{"n_layer": 11, "n_kv_head": 12, "head_dim": 32, "norm_eps": 1e-05, "attn_scale": 0.177, "init": "normal", "init_std_down": 0.00278, "optimizer": "adamw", "beta1": 0.95, "beta2": 0.98, "lr_head": 0.00432, "warmup_steps": 389, "doc_mask": true, "dataset": "wikipedia_en"}
MLP neurons of a small language model. Each row is named by its layer, matrix (up: input weights) and neuron, and shows model dimensions 64-127. Each number is 50 + 15 x the weight over its row's rms, rounded and kept within 0 to 99.
A block is one neuron, or neurons of one layer that tend to fire together. After each block is what it responds to, as a language model described it from the Wikipedia text at the highest values.

L7.up133:35 40 45 55 50 34 45 59 37 57 62 56 47 52 34 30 67 52 55 42 54 65 73 54 71 29 65 43 29 62 40 18 58 42 54 47 51 62 79 60 45 35 35 40 56 69 21 58 50 68 62 34 57 26 45 65 59 16 46 31 39 57 41 33
L7.up323:53 47 52 31 28 49 56 53 64 43 53 75 67 33 31 50 44 31 10 85 54 45 54 62 74 49 35 40 51 47 62 62 70 29 64 42 56 41 47 57 51 39 25 59 58 39 46 44 80 54 40 44 61 53 15 53 28 47 49 27 69 38 51 40
L7.up397:79 44 28 45 40 42 81 63 39 37 67 73 39 47 69 45 49 45 69 66 49 42 26 37 37 46 46 43 09 75 62 35 59 52 42 48 57 47 48 47 33 63 57 54 43 45 35 62 43 61 33 57 57 48 51 49 43 29 60 45 41 57 48 56
L7.up648:56 78 50 59 36 38 59 28 33 51 88 46 42 38 51 66 40 30 63 52 58 37 67 56 64 34 45 69 42 57 34 28 11 63 48 43 57 39 52 64 37 37 45 26 67 33 40 32 25 35 54 59 70 33 26 33 29 47 47 40 63 46 56 68
L7.up1103:49 38 57 21 57 29 44 67 48 86 32 53 39 36 64 58 51 58 51 46 35 88 43 28 45 40 52 52 36 50 33 19 42 55 55 51 73 46 24 50 35 49 70 52 52 63 41 56 46 16 53 62 67 58 46 43 52 56 62 53 06 44 55 42
L7.up1158:64 32 42 58 52 38 59 30 21 44 48 73 46 13 43 60 52 63 73 30 43 16 52 66 58 40 25 60 12 45 39 24 34 47 44 56 51 58 55 60 43 41 38 35 74 40 54 60 57 51 38 64 88 48 57 36 48 39 43 43 28 67 45 62
L7.up1301:59 25 33 54 42 31 58 40 25 51 44 62 51 56 26 54 36 53 65 57 27 65 48 49 41 40 28 70 18 74 55 19 39 54 60 63 90 37 63 57 43 47 60 28 77 54 32 19 62 44 52 74 78 31 49 25 27 56 57 37 38 34 45 64
L7.up1347:44 52 37 51 58 40 43 18 46 18 71 40 54 43 43 54 48 66 68 69 26 71 44 66 46 27 68 56 48 28 40 32 34 25 46 63 41 35 71 69 47 33 43 41 60 42 27 64 61 52 47 57 63 53 55 68 60 38 15 44 30 63 39 53
Responds to: The opening token of a noun phrase naming someone's role or relation after was, as, or became, e.g. the (son of), a (member), former.

L3.up306:49 25 63 55 59 45 61 34 47 60 73 31 33 83 54 51 44 59 49 62 50 50 32 51 55 26 46 73 55 37 50 27 60 45 66 56 54 58 43 74 43 84 34 18 47 29 33 26 07 61 33 43 49 33 44 66 65 52 62 51 76 55 62 57
L3.up663:66 25 36 53 68 30 31 73 42 48 79 55 46 69 54 29 21 47 58 62 38 67 51 35 55 44 23 42 53 51 50 27 46 51 61 70 56 76 43 75 43 42 54 36 84 31 38 44 31 41 20 55 49 43 35 35 56 46 66 52 53 47 53 61
L3.up794:13 30 53 51 56 41 62 52 44 40 71 62 61 52 42 33 74 18 55 46 07 39 28 62 59 39 40 56 44 60 42 31 69 53 64 58 63 76 55 72 45 31 23 50 70 36 76 45 47 18 68 54 75 52 46 67 41 54 38 40 39 51 19 53
L3.up796:41 29 49 51 53 35 45 70 51 42 53 49 50 71 65 64 44 50 33 72 40 01 45 76 56 51 53 25 32 74 52 55 74 57 56 64 37 10 65 49 44 10 52 67 65 50 23 26 64 50 50 42 36 48 30 77 61 52 40 40 50 57 44 38
L3.up912:46 52 59 31 55 32 49 57 25 34 43 66 55 47 77 50 83 48 50 36 25 69 31 62 54 55 47 60 50 56 43 33 37 45 63 66 55 45 65 50 42 66 25 34 72 27 61 68 48 66 46 59 66 60 47 83 34 57 54 51 63 47 30 46
L3.up1029:48 64 51 45 58 43 72 73 49 66 44 49 28 54 58 60 31 02 64 40 44 70 20 43 57 31 56 76 62 63 51 06 66 53 71 36 65 54 41 51 52 67 25 26 71 26 51 70 32 36 71 41 48 52 24 87 57 65 60 24 30 47 60 73
L3.up1102:50 54 57 44 56 50 48 79 45 63 51 31 48 35 70 35 66 62 41 57 42 71 58 47 55 23 28 49 51 33 42 46 68 55 59 58 30 63 71 52 44 32 29 33 69 22 45 30 41 48 49 58 40 35 34 89 54 56 60 40 66 62 47 49
L3.up1488:24 33 58 52 87 48 63 47 60 62 31 50 73 59 69 38 52 33 48 63 22 65 69 72 53 31 42 36 13 33 56 11 50 55 47 63 46 42 46 46 49 17 30 60 87 55 35 67 67 77 62 48 63 37 53 56 56 50 58 35 53 49 42 35
Responds to: Nouns naming a person's role, job or kinship, often the final piece of a word, after "is a" in biographies: footballer, member, uncle.

L7.up220:38 49 60 40 39 44 43 31 70 54 75 57 57 65 56 37 57 76 51 75 55 57 40 58 83 43 14 40 46 45 51 32 57 48 43 59 70 55 31 82 52 41 62 72 44 54 78 24 59 61 58 44 13 38 47 69 55 63 61 44 61 54 27 27
L7.up410:57 40 67 36 63 90 52 54 80 60 47 25 43 46 62 46 54 36 36 59 78 35 40 44 53 49 49 57 46 52 53 37 59 65 55 38 49 42 56 67 38 35 18 48 24 76 40 58 14 62 62 56 58 58 18 43 30 59 49 55 41 52 73 52
L7.up548:25 73 69 07 39 64 55 68 57 38 51 50 57 69 60 31 61 54 48 44 54 49 20 62 43 39 33 56 70 43 55 57 41 23 51 61 29 46 61 78 47 67 35 42 79 70 45 60 31 45 41 45 25 90 48 49 40 69 30 60 40 47 49 49
L7.up1041:53 43 57 26 34 36 73 51 64 70 65 77 30 50 52 63 34 37 43 62 64 43 32 44 44 47 44 64 41 70 45 44 49 70 61 65 52 57 45 75 28 59 57 56 31 47 60 73 29 39 53 65 66 77 44 60 57 37 36 68 21 49 43 49
L7.up1292:46 71 73 33 56 68 45 36 43 60 53 64 70 51 48 67 54 48 52 53 56 64 37 66 68 50 57 62 70 40 80 56 35 74 52 55 39 20 50 81 39 64 38 75 36 29 78 47 24 48 50 58 68 62 47 32 36 62 46 30 69 54 54 28
L7.up1321:77 56 72 35 56 25 47 65 65 17 78 50 33 70 44 37 82 56 38 66 64 43 56 39 62 66 60 42 39 56 68 42 26 38 48 94 47 64 42 52 32 74 60 58 28 43 79 39 39 22 48 54 26 74 10 24 52 43 52 46 58 63 40 30
L7.up1325:46 24 25 36 32 60 46 51 32 51 62 64 70 37 49 62 40 36 57 76 30 51 38 41 65 57 29 58 57 46 53 31 37 68 59 75 61 55 59 62 35 58 57 98 55 38 58 47 40 56 29 52 49 59 45 36 69 65 53 16 36 39 54 38
L7.up1385:33 45 37 44 61 52 50 54 54 44 52 49 54 61 50 39 70 46 54 43 42 29 50 78 54 68 29 19 67 55 51 27 71 54 40 70 79 38 33 66 43 45 21 55 47 52 40 62 13 50 45 64 48 70 36 53 40 70 41 42 39 62 45 42
Responds to: Fires on the first "=" closing a wiki section heading (== Personnel ==), and on "is/are/was" or adverbs right after a sentence subject.

L8.up692:34 54 43 45 57 54 59 48 38 55 60 37 66 45 49 81 44 63 74 59 56 52 39 47 47 06 47 60 52 34 33 55 30 59 43 62 60 62 50 59 45 36 35 46 44 62 41 50 47 41 69 57 35 58 16 45 50 56 53 17 64 53 33 53
Responds to: Nouns naming a person's job or role in biographies, often split word-pieces, such as coach(ing), editor, referee, composer, archaeologist, professor.

L8.up1328:42 70 23 64 57 49 49 46 43 48 70 56 44 71 52 66 40 59 30 36 58 26 43 73 72 36 58 35 50 35 49 49 54 57 73 64 60 45 51 57 51 31 05 62 54 27 46 57 55 54 44 61 39 32 36 46 61 71 59 29 36 28 52 45
Responds to: The first closing = (or the last word) right after a wiki section heading's title, as in ===Breeding=, == Route =, ==Political career.